config = dict(
    n_layer=10,
    d_model=256,
    n_head=4,
    n_kv_head=4,
    head_dim=64,
    d_mlp=1024,
    vocab_size=2990,
    activation='geglu',
    norm='rmsnorm',
    norm_place='peri',
    norm_eps=1e-06,
    positions='rope',
    rope_base=10000.0,
    rope_fraction=1.0,
    qk_norm=False,
    attn_scale=0.125,
    bias='none',
    tie_embeddings=True,
    parallel_block=True,
    extras=['capped logits'],
    init='trunc',
    init_std_qkv=0.0429,
    init_std_o=0.0096,
    init_std_up=0.0429,
    init_std_down=0.0048,
    optimizer='muon_variant',
    lr=0.00769,
    lr_mult_o=2.0,
    lr_mult_down=3.0,
    beta1=0.93,
    lr_head=0.0116,
    grad_clip=1.0,
    warmup_steps=200,
    schedule='wsd',
    decay_fraction=0.768,
    decay_shape='linear',
    final_lr_fraction=0.0,
    batch_tokens=[32768, 65536, 98304],
    seq_len=128,
    doc_mask=True,
    train_tokens=369100000,
    steps=6260,
    dataset='wikipedia_en',
)
MLP neurons of a small language model. Each row is named by its layer, matrix (gate and up: input weights) and neuron, and shows model dimensions 128-223. Each number is 128 + 32 x the weight over its row's rms, rounded and kept within 0 to 255. Numbers have three digits each. A neuron's up and down rows have the sign that makes its largest values positive.
A block is one neuron, or neurons of one layer that tend to fire together. After each block is what it responds to, as a language model described it from the Wikipedia text at the highest values.

L3.gate892:053106110163158090093059138100136073098082095101115140110088120139105094126108119160174169129130115113099082166183074128136224136131145122126123149113151150166158127149108179161180084140121037120128125180174164155120139141064170161119099104196120133159149188165047101202157145106051109092
L3.up892:090100118146201147194140114178138154144117043123111155131158165157123153118127140097115139140139070109108131128130085091156160093104082119119130141146107063192162079183136164109140112142177116148146114139141159124140123118135095111112149084161122197069065151116105078158112175119116095148
Decimal digits in tables. Two-digit fractional parts right after a decimal point in numeric tables, especially election vote percentages (38.56%, 100.00, 8.70%); weaker on mid-word pieces (S|oviet, Hudders|field) and "also", "of".

L6.gate123:078106176096146075138189141137102120071131132103103206207131156153142136112084090181188187133150121129093109064094123140146111178105172128105168152113167102116107099138101138113137174132169162143146149151116111129124114119062112175114090083102113162103093115111131144157113151177155101215
L6.up123:135087172096181137147150104123116134159164143136111194196164113113122087074112139145115113132136150115123082130180100103115097134101138140138099159153181131172143146079145175130186098172121060133126089148158129091125113150092103131134122165158141110150144162156148105098118171134121145146
L6.gate152:126160137112158172146132165143200142143085112146087096191091178116140144136171121070094142101131124141127095123136125142149101132108125176087098157150099140119065217156072114012176123183077128138179118155124146188079076088142094121151112193142156165139064120146128201134150135137157081135
L6.up152:124126188078119157147133091173110172145198121094213157140145139163105085185060115164117127098213141075162083142122127184150126123051135128127128116141113146163123149107167175136130166180111174231123124124112150161108079153152083188084100131145107087142123083106161156132090120155165148153
L6.gate255:102106106170165156135111103164143104112122157148139101133172191129145042104141084093096126067149133071171136131148108071133130099110168134090102084098112123122121185165131180093150180157128148144130166070115190185141121111121141180147174137158099121113151098089113130103121154149137117107
L6.up255:122132057126186063136142181146135143124135168123157099160120080137139155142134131116075119136142103124132160172126112043118038063116167132160101075179093117080120122119158068129185078141124166126126161114127127125123129102137146038186123143141144128082126108123163105127155123171109087160
L6.gate263:167064146189105129127113144178102121151083123121132162168080130123129118144179106125135107113115170105089151139119107123131109150141100186149113123125198172175131155162132162170176097087170153156149060171146117134090139090141148102111122145155179151115136180115106122119070089098121011114
L6.up263:134100165124167123148146082151121193127118065100147105078095086174095165124170151141108126139163192094148112141100125127178089127129144113146123190141114080149116155163114214127185084166170061134130097156161195176163083129082085115152055149146127151128109127108114099115172163212093115127
L6.gate599:126152150132113128136162174038059139121135148119112151213141172090132102094124060112164155124137064154164108074143179092130113120156182087176124160084143104140107136152064129133143114193130116097067154118124085117127099130161133186145132112166124163161073109116100124117178152089147100175
L6.up599:118127144153163054113081144136062158182089122104129108160091159159188136200142126084146157124071175117149104123039136126116179157156104187099150101095113116166155110181117072172199068161133154128111127079129185106139151083065180185141116122143136175110116140141160152173165154103163126110
L6.gate604:083123160106130174183114157102118125124062102114145095143184174139043140092146130132154161135153147127122087178133177136089139098173089093160125069147144137149159133138114144118155143123086173154118094145152158124157097149155036060091120095089101121119147132188045174108127072097124108094
L6.up604:074146096178103118163097128118132121110179060126111166150088145079105167110121141137184070165180121102114132176174171140194129139134143171126113150179120100148155192162119143141110140113142116119153138153152117152163140130091119102098156113130127148158143164091157119208102154085120170163
L6.gate652:083123108156154145145144167144096156129120077155141156136120083108124087173138134140118169125095162087160115140099154145120116115134171165082108123193094143151161142169081201116139145133130140125124077120110104192096112089133080115127128099163149190096128151139111187167122195178173158165
L6.up652:057131153108226100092135094145140178111131124149122145117136147118088109173162117072156115122151145175147194204158099103137114174128131171088121108161071099148159154165118096081150112130143139194155109090131105157101189165103068077121178154137174161086107166072105140102072157121123108118
L6.gate899:108153127131154066109196125114133180123095128091146061177128204082131100146181150100110087143132112144150146098129113136168104168102117129129185110163161106150076187175136167137116133106129153149133190134112091165158138128136108082105123111130145160092085121144106073097091116176116114128
L6.up899:114099151146163123137170154136137166104105169102089157114090095128138102148171112084106093142107079122180143104151124137174155184165134177077132132123141085139104093143083162145148127158142138121099108185175094151138058102120128142135087157141087195149132150123120185136143091094117076164
Decimal fraction digits. Digits just after a decimal point, mostly in Wikipedia tables of vote shares, percentages and statistics (33.33%, 74.6, 18.38), plus some table scores like 4–8.

L3.gate675:152089066113145117089090069130151127109139117091070091069144139083127107096193115074103099093155143152180158076172092092167170165149090103119101077137175080081075130125099103074136135144143159129081095116106152184138162118098166119115130133108106118126084115146141183157099124133130161148
L3.up675:068124064071223194139131140122129117141092173189137153096135078124107118135201099139144115102145074129104097140147137138115103058100097144113124148098118140124117141183131138051107134139124095158101094093103124112130164086150139106099083174177095119159144110092125160075135150101162100070
Word-initial letter fragments. Single-letter first pieces of split words, usually capitals after an opening parenthesis, line break or Mc/O' (McCain, O'Connell, County), plus "and" inside grandfather or grand piano.

L3.gate294:094152105159067127109122129104111152192101095099116130155120219117148102134107088148104132123168135098168095103145110147113131169179118119080129086084106196115159142119071098162187125137074165138155121152114051134082056197090215151120157120104100097139195155186132100107136164107110097104
L3.up294:051161090120143138135099097160154106150159094150132131068098165110156137186127108122122145145107053129133164085192141162121108172112118108106166073143188150111152098126061120069163084132142148154107076133165143089190103109117125153127117177140110139171068055091143103127079119190115090090
Table cell separators. Pipe characters that close a numeric cell partway along a Wikipedia table row, as in 63 |, 194 |, 2,898 |.

L7.gate28:129158116145079174116122129120135126133128116065114125096117126121111159101123162097209101065154133135091098089166123132137144149146097067175105034142091137152159101018116090077203121084128160097126150133135127149143122128180162099137134110125164112135060147172133142121120120127184095215
L7.up28:105123107114108176107077175178124061101144145078151129088108122139167061123158185167177102116093124131113128136163135132076126106149079133109157085098105149115130099058171141079101140093105180083120166110087091135142129178212084115048076107147098103165109140123099130125141150139172076124
L7.gate284:136177137162129152113093109141093122123112185062113153099127098101147136095179087100126112111122121178082096148158068157151112106097149115120083108191137124078166062163141112150097122079089133147129144144170147186097097153192211124110136123149149115103116122126096152048126078074143125165
L7.up284:116112109133146137118072157104203134078113111122134116180125107197131111089120158154145182162181114095171110148063148121088106104177177141208107131172098109122091161122087115157089096045138151101158130130088137122150121118150079149129126166138134178133186133100157058112086090140151096166
L7.gate343:118175107077101085111086084160198081148168154071123141090121063113093091085091118184100085125140067131141126146148147154119114100140102164108090151154149084137118168101193088166134152121135120069082060107093120137113174157116153154103140126051114122157167072117101149115104166130108062149
L7.up343:075073156097127106173101112142150130103124148138118130154106168113142169095092149096183137147166172162178147153129111058142100094066146116083102198137068131132146127153135078117132097137149117136081115101110115048187183164151088150123139142081123111119095107126153101131115045138132145126
L7.gate454:129156100175158164121171158093191173159101175110171147156142083161148115132067114130112158110157163175104148171125113115097158131118109061154128130142120136093131107117130130144147163128186153156147098108074134050177102163128115109056140177076110111189082104116112119059108124156129142073
L7.up454:148129117147190157163094119083138192092083175094044084174105165128129103091118106172108086152127103088130138135162127109172177142110154137166130134121146172124114107120090109117173111095062185162165143122117154183167150154149121129174115141145176152145098127128083126128111117126162082133
L7.gate632:103114163142133208114096153101146113145104153149095137124139161117120116096174141056102139032133089133139100164126102111139140114133145145108090088106108112115140144130096118124136093055159045134096143098151117080118166150109085112115161143137083085136114125049111142116071061075155179118
L7.up632:118139170121126149064108099131152137102113144132062147119151087166097161137145118130131102179082123082108105176105085107180116133103062136140160118082097118149160097121139162168156109148119179166133145138097157146127185127104134141074092161142182113129175144125110126159132172096072131170
L7.gate851:131152122128094116158077135140109147099145131083082131094135069095066124127115077134122160146183120126168168143074131115079107121085127129131140148121093121183228100082167122155136142142109165152181121027175040082097106144156139119102152149136149131165135116163119096112166138137122123110
L7.up851:121122106144128161179136111167098069053146145090124137175116119145103173129147139144093119100130128166134093148105131175096157159120127183132140038175158174178178142108112091136151099180162196084200103120121160073154090155126083142133147081141082154128142097137098103176128090138129100146
L7.gate936:078111146149172146092055140160151117154134126094167189097129126104160155105105138073129122104081140100100083104160099089099122146133128153154186067081065146137116140114115113150144124088105171054092107136119139080075087199140058102135199090159137138125107164079134105109145105143118089136
L7.up936:129138109099160207114096136120161146146141065141121148157146136126150114149152177115101143107097106114125122117178087125075110141093068162162128130154096141147150145073162123116106129130091171095129139139163126164090152208163122092075157106139132156113101118148158106111090139119099184153
L7.gate988:141165160143107149116111093103098195058121204175130068173162094165176172104128129132117146072198098136189110051073140108178097126114142060106117067130138129109168097142118171141170073179146134147171114074103099135082142124117132155114122106084126140078118122161110141160130101087167137172
L7.up988:123136118144130091102135158077165147107141086161138131079173104133146042155146082125145131137102090126070134118095166083126165133146120138066091125140128116106107132131131105124168109141131120110134086111102098113153040130099106110097129039156110141111125086023124170145156048137153119145
Table cell separator after numbers. Pipe separators in Wikipedia tables that directly follow a numeric cell, such as wins, goals, years or stats (8 | 9, 2nd | Bob); also semicolons between numbers in lists.

L6.gate2:128097137146159140195145134178099109134113111135130114123088093118122113080197102124125202126108121099193163085113088142141093104047149139115216161113137139072132120118100099154137167120154161120141051073116126109128171178085167145150066114071174119136123130164088136096131081142137136144
L6.up2:117102174130158080101146119189110142162171145154094174140116130118118132189185123121127115075101123099089098084160137120125098128163064152126145133147070100136131104067126141130125102146175105128169075108119158083203137195100113130176091135123135090116135155177212115122175104198142133159
L6.gate24:129131129119115141128146068125175112106118122089098115141126158155177192168097170140177135118160064120133118075132145068095120136121100168101173209168139170201150146130161086137123064117160158149148118108123159127073149203121135165064167131121130164116112165124122130143168120131138131111
L6.up24:094125125090129165123124091149177175160140225109183133129140198149113155087133127113140155129144171137147119093147113143174117106140197166135145172178112080102133089106141088142126140087081133099156091161117123130103122114120134119072087159129110141130079097057115080144120105172119095170
L6.gate257:148148122107103085089099140110118144134155174139153102079135122120138146111148070094125080102099081123148132138073129127083119055136141159165148065172110171151194092168111120091118161093125159145179088068157105075159132121055118128149130146068165123130172127148101150105172103139135196210
L6.up257:164134166133081121144127159108179217149119114158101087116115173158113148168135068116121107042158138136050096145064156119127123141126105136094093116178110134153101144147088143105186144142095197099088199185182139066114141147126092121141126138163116179148163114094156163055107138117137119141
L6.gate713:074148172131133116065178144094163129108128082128064123182158179105147146124167167123125143124096143105147132144128138125166125116114164129111127086121068135164074152112109149108190114149130099083141141058114085102130099069106086130124163145116156137109141097101105165119146149120138216173
L6.up713:141123174129124122090181100128052191111108140083087130162168132204063113128147117076122150039133190064162117139099049139093120162104141142152106122147096174074135161121128144119160105178133102116163138135123143109150127164153079116081113126121151077044116130190149146133157148120147121128
L6.gate794:094144147120132183172079102148204125063129118168174128163160158147099145123088114115095089130150116110093165125109107121163092088135179136145141092166078106080132118149116129155110128103099149119136076088138142052140119183142146143119133179098100127065152111166112082089147120100114137133
L6.up794:129125165083127134109128189122138168085143134116055125122102093181135140131090108121202108126087109130117103098125087140128138140089130117139153158227168129179165166106139167133168163117255069126123084136091112148064134156121105137105127124070186141132218182103130107126155107160156156052
L6.gate846:102169159151152153104081139153130178113110171118094074157188153172151078121163115150132125146177104121159104137130135192120122171125121113161094177131070127152117079201146076118133171072152136117198137091118118066146166095151137089119164156119152149129188175116148095107162141121109101110
L6.up846:144214117085182155151137141112128138158125106108159124127113149101152180107157160079174127076098129069113143115173153134176149110142121160170144089152080123161161093151155104142201147086199114159171105099112093110098142152154110076130094119158136176174127108155071191140151101151204179141
L6.gate850:140200126122081202128098112154140132122126153148087123108079116134159125123108106091170158075158168131124138089123111127092152110102132143114138132195128121162183121124088066105209158091123153102124111050129097085157144112093083164163110119079140154142193124119154083125150152146133111112
L6.up850:106119148095149195158139111110179143117151177126096092116132111179145089107120104160138153074137076149072141107123127151085117140101141111161128092118107184155099136098176175092159142173177182117101158077175156145122096146160139153088149152108149137092142137106153145096125119158198150167
L6.gate953:130151134126126129200136067176155131086131088124146088138086032149140133122157153122153131116169105170109092109062155131115116115114113106104081107182154165186146197115108107136168124110147090129103117058124178094136119108107133126085160118193131124116139118111076125062097033162124127174
L6.up953:104162115138086219144128154149116124153085143092117096095144104192094113132072066080163134130181118090096148095133113103136145099092116097123122143151104088098157138147118178105201135138065150056147134113144110135142123138134108087126124119096147171108127107083150123086114130182133110091
Table cell separators. The pipe separator in flattened wiki tables, right after a cell ending in a number, as in sports standings, election results or medal tables.

L7.gate87:136111165098147134133154094124128119111169104149119078157147170110128152182108165059146135119147131099143110128123129139115158118111067086152097124118139146167123175146143112109120091130179118116118152137132118095109123139129130120137143170155100139111128050123156163111162114098145184156
L7.up87:187113175131121179195120146128129159192150135120135167055095140091112143074097197109156129080084153133125106087154107082096158119134140164123092113119109111136179180159208127103137197154106138092154100183133172124105122160146086126129148113181150119139134140096109189123121161097104196143
L7.gate152:109101109134164116149129086159101148097124145152164102115138125100141085116143099072107161100203156126154099125102089079132132112117138134175114092035094106179163132142103102140152173124063165090104111129099081150057156148114112127181118162149168155154046152106117215122140126122141072100
L7.up152:066116154119155120162132087149121098134130153084101169070192122096095142208118098169130097122109163154090107094129180106098128136068095144180136105140095143176095114110213079171114165130152126142146107130201161114134140165158124187153131109105155162132126063111163106104140096154144135198
L7.gate169:116068122077084130136120139156161096084121123045097125123060156187165130149130149145094150136112135196136136178134121145023082140125162141124135133095117136057159105125161121078082118127122179136153158149126085112120099142121105132135179160150124120127097045170120138090120114130175149138
L7.up169:096115105191114145126143140133167136118135130040160143107133105140143202182132122156148162082159121177129125121145161095127158148140084126089146119091113149156130107011159131162085093097141091111126133100216104120088109173177127090153132130153160127104114115118179075037131126135134148137
L7.gate226:114092117120134163121146087136106120093121174141121137125133099083107181110116171160157141070212142101100146171145146118127116086103153207150143129108132141150148168152120103168134137074174129206163152170157155138121081118079113119086131139136098116129110109150153134131088148129143134184
L7.up226:084134051078106100100185152124063117120166133180057111117171131118075122084136114152136166130135094108156144101123127080202088139115088120134138128106173107110130140116152137175162155119106099104100154144169134162142149143142110159120092152101136175136143051065066056129175020150128137117
L7.gate497:157124125160094158112144125152098121098097113157152138117154112192106089202136169113116145137131163089103147131159092088128089091102105141082181140123150138117118150145109116165103122177117165133169135129126137119171107128141156068120147137129104077128135096154130171117130107116152130140
L7.up497:166168099079128127153163072012119143154055149151124141114114125120132099074066178112157113159131100165105138138172100151157153139144109073190138122128122131147098136121111104135169100174100172113104151141126121103097100059116130113103148149109139147084180142154082180151174144108183113152
L7.gate566:119098156174118148135119133158111084088088195123167117109131168199121160108145146171146125061100127092143159118154135100109136088178136102146113093127154123157121121162137147110107066114104212096095100068120165155104083165165102141091131110142108107085120071100147116140136176174163143133
L7.up566:119140100095163165176102137126129127123169102170138154062104201079092135166126150111175154113127089189081132049171127130101126110179142089071192131113100049150097126108138140135078069152135092055105110142155204107170102117068112071144141090140119104093144087083111140164116100113144151136
L7.gate852:140156073155152125086077170150085105151126112110139152107140103148168160091114140116181152106166094118094133099142200146125126109217118158150132130083211101124138149150139141122087065163158105085064121050129132110099123181076138157141116166182126111120181197132072092148121145130121133142
L7.up852:126069153140175067147129143158145135136169055130169150101122153181125127136113133105108177127196113154082091151148077127120116100103167150126074111129142151119080078095135133138113031146134109103118125138159105087101138149152148108053165140128117116108163180123184118139117133147145170147
L7.gate1020:101039148191154142132130153140138104110158124090169116113060110120170174149169193079110122117177099089119131096171144094048097145127146122133161101071122151083129122077181156118100110125107157090126115097142109141086070210121057152103125114157103169115103098153142121130131105179155174134
L7.up1020:070079081138116127158137127153097076103124116076163135110118089153141133140138197139121118073116167118130158150155157092080113143102144127126142084107068141127125070097213096135095082086131182085100165108140136106065114224114066110096169108141119155111084132146148116148143151146168147108
Mid-word name fragments. Word-piece tokens inside rare or split words, mostly repeated proper names and Latin species names, such as Micrurus ib|ib|oboca, Past|rana, K|ap|oor.

L7.gate261:142111121158120138062120106169072124110130136123139118094099142127067177100083098148129152080133142107115140090131164079158052155134112126088140135105150121117117138126161197074187086156094146123097125073121111083187156156194124113074097124161075152160102099115085103115069103068095140153
L7.up261:102088164141182097118136162102105120154100101129176172113117163138178113103146163179109154131110203140099153068094166063141135167123142135154169057109134128150187124172182117149146131129107117085137098115130164188159115166154108140123141098118145067065117155141094141143151115117050077176
L7.gate332:103124133180112114122115128112159150046138122129078126210104160125095115112117091090126105103131116127139073119074172144083105099114147197077150151171104100174129129088138109092122090115147084131142119120111149118084120169104105146101092121208114172067108126123132096132100137156123105129
L7.up332:111083088149085130122158110202155058089098145161134104106157140121073157146107139107180171201123099092146094123139087127046185101107170156105138124177191080158147131102164132146121043124154153112094106167151092088116124153095126126102149068181165163189121160146171092131091111130083085100
L7.gate476:116075058167153164184102150170100100124092142101158099130141046115115150146111126106174062161065146119174164156153156125071109168137143096107122093161113103148140177141157130075180133121163097119107120167135169146090090119113152119156086115120168109132030155134142134128106156148118123126
L7.up476:060107159126147162126161161168148157148094138170167175121100156082105155112140125098100106103093104098093070133128118121134133139118077196171161117105140121101113165123136152125162147104149103137196150161202173091131147104121160069152088121223182139113065110137201118077174055175130125174
L7.gate503:146106120058093152114131149156088133143106165109132135158132106181150113087104166148151162139117141135110128197172145072127135170148166122088097111152148130142103183119134081141091060170162096117100067183147164172108174162161124124134078158093109189180091161096141165057174111066166074079
L7.up503:076099123101116132210177116165103116110079111106178109131129095168069112129097062147107105115130143163152113096167144214079136172110110124126162114083162149099106142079154149138147073117133105129111042117109115140159074102145133091085135099129130173136115148154088091130157147124145131043
L7.gate703:117101162124170110129123120140112111180142104064074127161080099120133169120095113134166139083093182114120142105116155092189049173092147107124091206062165189129075128116170129095148117182124101203111138150147131137148057115118128115106168121130078206140149170112142111095180164104151107089
L7.up703:123116145088127117140114118109123128130119126126167119152151118092169082105136120129147125071137144180101157142085075169136092112070152115085127190206153161114131112124105136173082111133247132145145139129079119119095164112140118128127186047069143114102127152138090143065135111114085101132
L7.gate708:137112099113129168133095063142102120149123142078110147129081107104071110150169054120153137133161170150140100146126137123172071062053141107142097134097138144130192158159173118153146165116159113168142066171169116222110116149150141109086116154112137142147067112188129158120100098098116100103
L7.up708:094098099094129123084114096121081144172148133092143152117121060163125173090129101100140106124172170121117070120087137176137121158122133144087085053156121171134121106101152135135136112198155091191146103109123093130145149094126132053157067058132125122122089121173073158117116114102098199105
L7.gate771:116139086133110145161086086163161152119156108110150132145161095141184161162091089121112134091204129147109152145088131123107107145107109168096112104142132079101164134126164155127154084120131169155108153149130178138081129136171112115150143070145114086128117114141148129018106080185159179161
L7.up771:074116115130108127155160117137101158142138079036150108157082091095113141112144173123123056108106211108148109123148110117104083169108203086113144142086083153121155108121125091070181103090131133108081119095171124138192159113174088160095160157095144105088071125129141101093121214133177112143
L7.gate1023:100106107105182161143175176099112185139096104133116113163136125095130109179176154126179113095091137143104153197105129145133125113068129145104146107152077089181155106189178130045120162181114167192141089135124116142092144138171116127117120100157070118096075148066089172151111126168094106144
L7.up1023:073121120115111135165137160129149110087149069067138164134075137173106116116092129157150109210122077090108119128160153088152117135092135113060119133172127122161130129156083160057099073196111095096105099094104120101118128214099094141142135110153103151213081113148074175092100079078176149158
Decimal and range digits. Digits after a decimal point or dash inside numbers, mostly in Wikipedia tables, such as election percentages (42.35%, 100.00%), measurements (15.49 mm), and year ranges (2018–2019, 1997–98).

L6.gate99:107071106196161209068114146164101117184124081139147112164131095113057154121135167137121080106187103108101138130138152122068057140123196160133156139096092124122177104090193121147116083123110110089116141140123114131119112188100141134176074107159106137146137156143133111138189103120156149125
L6.up99:095092087175133165134145159113140133162169101123120081168153098136130141156137139144086073079165079111096094139150156156108072130124213140111165143114134163087121136104214209110135098095151115106077161147094141122106093167130127099137108115144134126146122182196138139109120133134140161134
L6.gate205:149124164136164144172133152120083097134141196129161073127076161119141153213134117064094156085137123089163157157143100090088145132101172157146089056120129111114162104133174124126119106120171141143138202089164057123090059204149163120112136148133133089103075087111139151151121130155159100147
L6.up205:134122171145101114085051127106070153105153160142117136141123117219131155093168169162141132132119192124144146104172204152102141095175095180141119118054124133111161145112157154145107107088121163151089091137125095163118165160111131097116115104084130162112066158081115100100146132130131166060
L6.gate324:060108107117084132171181140088135125125151105150138140141106117168146094140170169143086085111132154093134119114205149088113165122165149110098167129086140136142115126031198140167111129122145153054162154136150122134184089165118149099151189124136096128133165150144154121133153170114095132135
L6.up324:139099125197124116124119155176127151062160117106152165093106097182155082130132108064107113118123165137182097114148133074121156113106091181102150117067113142115149089063132174136092080078092185044140109151156078109171113199128125131133109115144131144122145090092174100079122117120154175108
L6.gate346:084092083151134190167094134175127088090137093092109140179121119119141125141108190091155114054182149097119101102177103100072100099122140136139140117075122183097162108100157172105123089132093191121170202089142144120087118193079125105101137096162124134164104157134178138115132132108165177140
L6.up346:111103073148134196121106076131133074088130079117154094140141138171143134163130183118144109087124158128131103085140156127096083133133154102142195100108131147094066089119175133147085118143107183179092116082172162145083076212161157107086084114157139145122081143176166128168152155141176173156
L6.gate429:115118135168099125111147127145171137108173163082122104138161103099151134221201163149162142109101079116102150170144135123088072138116159141140134113098038082118106154132122080107098082087110193103104127131126161087100109080159158156154107106154152137100187118112088132221145133115110145084
L6.up429:132110106129152083140096142130160112136139124090187110131137169131189165125173211086139109131123152096165149149108096144119079091145200113141083097107190148108122120124170125111112085172124159157123160100180072098078154130183096148136102094146108205142197105143165147125110125162126101118
L6.gate540:103154169075168115132126119109100127149155078101170140085191146120143126126114148131069147126150149047056148099134115160121169156097131152168114127096143045156198129135164134089089157121115117129172150102080101125112129155092154130172125127136057095118112093095077067125111168113133116152
L6.up540:161077139118113165116138106166135118083114165125148161169101202110161137143098189125118145123127115091102076122177142112116090134171159149109117140054143089076131168155141132100058101100149108074156180146094145067155146146146168157115158124142105156157133171116143086141050194171090178134
L6.gate721:161075086122189149136123091130114106084090074117158118140120174150132097169079171134152177075160143130143069138156094061126105079148166106124083085101115138103147156133170122165044114120073170108192122150169139134119141207180167100117131110169089173142115107134120173113130141191130105148
L6.up721:147116147170068078073083128136165098146142074033175191159137095138188140078157197126089121105164124135158110125154147074001112151137102078132153108125088120094125127109199087112070064102102156099177142142134131129125113198154088096119123118112141126097133090124139112102098148138134039141
L6.gate977:153107106151131148108139147160110048083094103095185100112129102165108123207107119094138129167114114160139133151180098128091113113120181142135113114117129101126129138134130138069147071141115168162146078125108106131110058115132107128118066105127104168148130119124167120180089140107169093132
L6.up977:098092108163096194197184166152098135148143165098171096060144104145193103125172145131119094154089210136115147137136099130090127131133147145122150116175171080136114132134210152072131115158163145105128118086160143134120130121152078111088141113134069166141151161145194129131121130106123186152
Repeated-string continuation. Mid-word pieces of names, words or numbers that repeat an earlier string in the text, such as "Ed" in a second Anthony Edwards, coordinate longitudes and repeated table values.